config.toml
num_hidden_layers = 13
hidden_size = 256
num_attention_heads = 8
num_key_value_heads = 8
head_dim = 32
intermediate_size = 512
vocab_size = 2489
hidden_act = "swiglu"
norm = "rmsnorm"
norm_place = "out"
norm_eps = 1e-06
positions = "rope"
rope_theta = 10000.0
rope_fraction = 1.0
qk_norm = true
attn_scale = 0.177
bias = "none"
tie_word_embeddings = false
parallel_block = false
extras = ["capped logits"]
init = "normal"
init_std_qkv = 0.0268
init_std_o = 0.00525
init_std_up = 0.0268
init_std_down = 0.00372
optimizer = "adamw"
learning_rate = 0.00178
beta1 = 0.95
beta2 = 0.99
weight_decay = 0.11
lr_head = 0.00398
warmup_steps = 272
schedule = "wsd"
decay_fraction = 0.941
decay_shape = "linear"
final_lr_fraction = 0.05
batch_tokens = [32768, 65536, 98304]
max_seq_len = 512
doc_mask = true
train_tokens = 495200000
max_steps = 8192
dataset = "wikipedia_en"
MLP neurons of a small language model. Each row is named by its layer, matrix (gate and up: input weights) and neuron, and shows model dimensions 0-255. Each number is 500 + 50 x the weight over its row's rms, rounded and kept within 0 to 999. Numbers have three digits each. A neuron's up and down rows have the sign that makes its largest values positive.
After each neuron's rows, "fires in" lists the words (lower case) most often at its 100 highest values on Wikipedia text that the model never trained on; "fires after" lists the tokens most often just before its 100 highest values on Wikipedia text that the model never trained on.

L6.gate106:446537540465571576436596506510571542443554488461464382504593383456565542526488492457559620545570510548486488562441453503553535517496547533513424439478527401462486525471498496424399451532481558571514492480533536510547617544514448502547574512505500599378502456523547647577451532460524474439533585452518472515506497523477395502557441459567531522581494532489503540525445479542539460537562495564527364522464496483489473534456640535468508576453464522385495556452485459524465610518551560472516554513551573526495556519533525528430470489495560502517498516514546557495495533525519483571423566552523520539427448450481512404536578392559524468505486602507380449522463504525483510480449571503487522517523530504536430457470497479504434406473531414491496473527561501526516435471535496
L6.up106:493439531446556542477525486506536471544487457463501470557440427483531458483493549463570597523481471478471525638531499538642519548506533581466510449452577490524458521444523523460484540605384512465534468407481515462569557503484355472585468492524469551400539450608547548485502491516539458416526547467511523555497476487523377580575502429571428508507392447502519498558461459513506436463499497470435472487488463502488530558468632523429536607463472575390478524480521520560458584545541550483534563516552510561453486576561458456553465484510500496546454527440506434531490522544446441496462531568547533459565480464449514472576509559523551516424436550461448392460466582507516558477539578547533508485498432427561442553420506486461527413537532381467518488499521492533475411546427521
fires in: "as", "enzyme", "areas"
fires after: "such ", "well ", "s", "z", "Al"

L3.gate10:465434560430524523521490503507533526504467543501457508497422497529501482562508407485528462551422498418495521582550509445590510412450422509613532523483531483499443534530486471549502495527479597507622473501566479464458527482514423523512460508583497504495448505554462491495503513471436502431554517508498444524621732480569435489497486440493498430550525486483489523483438440537523552448510510453536498512385458511433498504535486470537493544475538512443480535440574451507449457513441541480454512495573623568529489444502444587460552496490547575502451510472554561575509499533335503510480538503555487419453541613501478534549483503365401537456457465442484602514523551548532458502439583418427621544518547466511393527499479524523547527453559553423528553540552526461542503539492438
L3.up10:508492523495509544572507540518477444502537554489490538560395487581441456598483502461517403559505518458582443475564516483534534468454488591567451541493469415439537501552496550525511509466494532579647519553539492460490493505554523507530467506492519565504472412529509440445513501499485403458478521474551509542505620559480510460551475418539476433509536555504538516534463406498505549472568420431566491527454467517507504500446500492431493471550572506527559546440541519436420464525371490558468585421528584535519395427502504584574526535559558505507501473496506519525548533513433437462552472510537425402454496524424476561489608492351408586430439490439559520586506494482502522388483624465546599479521509471475404541503518486451568522497453542502532547587583501401518571527512444
fires in: "2", "3", "1", "4", "38", "35"
fires after: ".", ",", ":"

L3.gate350:522528536465468460503613533570549508472514460481523539561475455498465435544521506459488528498515393544487577488438529496595542544507499491534470469573549478480490619590433401494410495550558515566418530538534561501509583497527474520492502509492556486560500546446585486453473500564460430505549492550439455477481469495524403502435535399509454552485532484515395461445497597573480545586471467511516414552560489401443523557559453509577448615362484525545469500519545546338436460419516425426520592536461471500504496501556433449466447475558527535505522521451470480461536522499505469488547515519524464488517456423622464478513548476416548502595391484480484452460557513512449461591505547589563449511450500502512501482481522526475594477411436490383518463494540460615539506524489434
L3.up350:452540514411470526474481513462549516512522355483443571541514542569514510526514535504519628479374515465434541479536465524542418466518483423505566534421513570560514471443436460537552515588463585451506501524474520486491530513550520539483442514549441449488453572442510498495545520492562445512562522608529453561580463464522507531504547421509481475538469525521481478418521565463498562538567585470458431495516380489471494530407532644532523538462548633418461477576441523549536483482549534417512551470458439480459559492503375563508410539577523428426468495457553504564504469502556451510504469457475568521533488524555578593457493507500559489499502457424551450467460587565459553470577489542538482422438459560469471449488529441572534551420475565548591486585533427566430498509456443
fires in: "government", "company", "connecticut", "consulting", "property", "deputy"
fires after: "Comp", "nec", "s", "pro", "govern", "Dep"

L3.gate293:470475511476510510482482534508548502466511505502360542534471562446372423506469404453604535520483555495549638547509386541536450495472575501516511496542612507564566619531437511503518438531538550408497600495526447445465472372527517573462479465490493608514545514524480616460478548419442467463487524493488513593491562477502488474416483440498458516421575488509507515459485506461526541427550493525530483496568514448497556505440491491547530517391485430541457537424550582573462503503389560509514522452521522543502465437426454555445471425492584471406510512540555558401475566484523473500466543569542519432427521532534376453512514592518469540533517538493482550450470486470449462581467562443435451527444485538461427460492492611490476518469509493499473490482588542540561460512520384
L3.up293:483529492514519469468480558402524550353585516471559475556547451571532498437480602547555548440533456506444509467467511482633524415491534512550499448465533436530413453548476533505452493531531562452449401562482495407507449464486387451558532548507564481477469521440596495513447467424532473532523520429525539516555487491381465489528403521469536510509544535470477482514449501526489604544517453583491429498456481481492520517551530515439512510414441524506504507479481479475491547448493553497471550523487498486577477586469570423525594482551526519543395543513456451479466515463531537529519457494533606506474532450520542450460479458537593484368474517472467505503559472558507448397606475377508554502504526496478461532557518315493466440425537560595529499458435487491515532360586452
fires in: "1", "2", "120", "9", "94", "62"
fires after: "| ", "(", "9", "N ", "−"

L5.gate186:457507576441514528494504486473445506480417554457538552495491557492477458569426521538579517545527564525421570470475385520443492592469506457502438443458541487544405520498477620449507567592487527517464518512554502495503561429485550517552480528510430488546488519485581588510426489462497530500452634554603505561567420501558591549553481551475493454472538459524515503405507474421395470471449494450465548533565441507496471475416525489392512517463449485491464611461500491469473492494497526574445478535549464555581457509466474479440463478395490552419406448491533462490462677534483568558445436605488435569508439513444481557494474502525562522472556463448589521580527468509491502432617532512536376525517447546444499509553591594490460497535518476452482485474465478478482429574471475
L5.up186:456530575537462427514538514496375519474391546517488535534395485475495465557502552515511550550488565425512599474493477534433494552490584504571413476521506475575470511533520573509520573583500490449453473460619509515473447504416476561526488521444472544545429453511515574506563509490474616504500562563465581542545462542524503558489490551439492489498543519439539506422475473539453456395431474437466575505532444556588558495518538465395532492444463449502511576466467450447497391509453451573404543547594515489612512557516524536502501502449494512493373544507461492462488563481422511542473472605510404560468511505370542564502528457398480485524562489444583513527427584456472521462512532521565484546544481507466484445507503560477455594525373548474522502522557528487518422589418440
fires in: "2", "3", "4", "8", "9", "0"
fires after: ".", "8", "7", "6", "4"

L6.gate215:416477516495597520482530464468487460513545520484524515488438551485544519469481463456542539490508539606517462442539564471477520493488473380457424553492480539518445587557467521479563514531533565558551537497472429505550489558469569484435542512576446463568493545477581469515368515507553503462588524495583463511507571541505500408592444475393512479515528459439445510457544483543419588490546517492428473472503588529522586487420519473492448506540482556513554455554460519533476494542552508480544519477439458443664513484499527537511495474491572621463489621534526535400582529537474618470515477498519454498469479534504449454636558492558502517465400553394481477512460574554509497518547488393564507434501495573405425588513505541541593554541598506499436543496430481511497431434402522
L6.up215:465440552501463552532434487512459506455367586504564495551435566560509389474516552455501433563527550509515538383493539488542490477492480461541471548506503413370475506525584485457430520459486494504514513514384500453591541381477412496466485485474537536559494524587445472487535472414504480435483358530482527510537462553459527529587531526441465496498495501422443497550497380449497476526489499514551446440573487548534511523502440552356529532477495322481586574438478481523508490412449559566568556583476517386495574504517507473486455501532586507537378531492464507455486585513465480476542514590598446553479467462467526427501504525397471478511525421522532424476564555439502429465531494481535549523526459405433533456533503509461505529431493545484546470566512473496508484511467492
fires in: "was", "were", "been", "also", "being", "be"
fires after: "he ", "and ", "was ", "He ", "'", "had "

L3.gate300:461503505479524490511509477479514439479543309522533453457590507529405524495478532510565528516529473574465517519489454511471527485531498510555497432510519463549494579520442510472404478461530558584507532473503496513493493483568545548502503462482512490508452542522506557522521535492509510457490516355535466505584544503522491560545530433477457497448582575509524514538431527438477527570504525561502520484538550504505505527472632477480572592529561647532487584417562598506481556503430465623534505488528380438512463462480539424506486400444421467496487539554490537521461505521457496487567544465568529505474478476401453513575430566416397528396479512480477513557603508627558452479663517463494409500461476473542439493535511534482556484555535549427501579531651467547500499513576524
L3.up300:434501597565563480467418565482448393450544363513592401477560431503404490479503502489561563441469491477454539518506471476491541444470534530467637440459533521549539527530480436527463426453526517615518477492524450544487462497507430531501473440452529516450530531536458479484520521485560522491481472418552487536557498444481399540525535413473472506473546572571452543471492518469463502413455448498539559451618534498504494556446579482510522551525511581543472520464579547558519560418463477576587514499508436405509441494451545450532474395565560469498511528541513511486518424542541505514498536524592536459455446490494423483554435555433455555425475575470500494530528545592611503444601418472448450539507502442516524571486519556563570442565507497463512529429590415624491433448483568
fires in: "0", "01", "06", "09", "05"
fires after: ".", "/", ",", "+", ":"

L3.gate224:372413396537439490463489512492554519436529545545489387601540593523452418456504469489592437524477414550446531555442461485539472579468489493490489468507505500589488501483453516457502420473593485489592487622542465530539539432535576528467436576518543547540521540461490603485541512464499447500559538495486477558451567489431466469449488554563431545459540536420433516459437461600435507504513487565498481502458486510420484558523561527424459547427500408514372585514547505487479502494501516481511559436548559452517423481493482489460522528535515530442431602519398477472477538374575531494471595492551491470460543524555473441536501548512503566561531532526475541481574479502472533506530498467479498494375486579527455454581433500487652502395515493409527498537534500557598521447490490
L3.up224:471425388489421485450617559516490508518542524461503444545476545564507460567470489438465393528502415528408508581504511505513496570504479466477562419470466568479481466434536426518445454432524460517509488520518548564538470566475543539455451546527573575605534532449485489513571524547541450516461449553513514619467504521397491536455509596566399649506492529509495489521515507597393504453532499501484490482432468523441490521521514540504489430444478457453430459476447569427514524469491405481573528484552533483466464512447451556426522506590501571444510518593416410551509510417627430473527614587537535488454453536543442500464502559501543581483560538484445531406497505498499586519467534504413483584419481606543531516522490429537594530442581481434466506489523509486497532488457527
fires in: "2011", "2021", "1981", "120", "2001"
fires after: "201", "202", "N ", "198", "200", "199"

L5.gate107:436539464502629509508464430524513526511598486401451492516631538492438483496465519475466527466557539485454513503451521531534529586489533538530390464524539513534561546496463433516481491427542584456422487563428466467477515499475484576490464512438448562528508520441552501462432519493493464536549643428536404564416451450491546435503473517418465542563563429570497528467544552433471488504475487546602439459583502473473503453517554467604490477424519437559497476473503514493537535455425505481489538586407406568545477474553435481460566449558528605450475544489510571472495520575528573629502410519494465426541542451432413501493512498471594476323504463430496502483507510561487514533511493490425394462486472468389500551536519440499525536508515468529404531495448558452539478495441459
L5.up107:518482533518596523536459506425481464539564452504525492439600533498546509528493528470455531485521541461425460511498502556539422572550546505448496584623537531455576467453492511555578478448440517497402546504446563515410475503481426590530470516453528539486491558504437452532510484473559563431473607522436485427505417487460531497504572482428495563531524485563484444482551561521504555443459501534543499394491423554536460497520544489489475416443566485532464466435567501403484537495481553506392544449396466603521511470538547550537427574527485470463440498506473570468501490503572467590440420513562466371437555523398485448493509455483487488380578495452451578548479536594501477504507552489426507555560603397398539453452524438448401566532472505509513579487549544456581465483500451
fires in: "we", "i", "never", "you", "once"
fires after: "w", "n", "'", "\"", "W"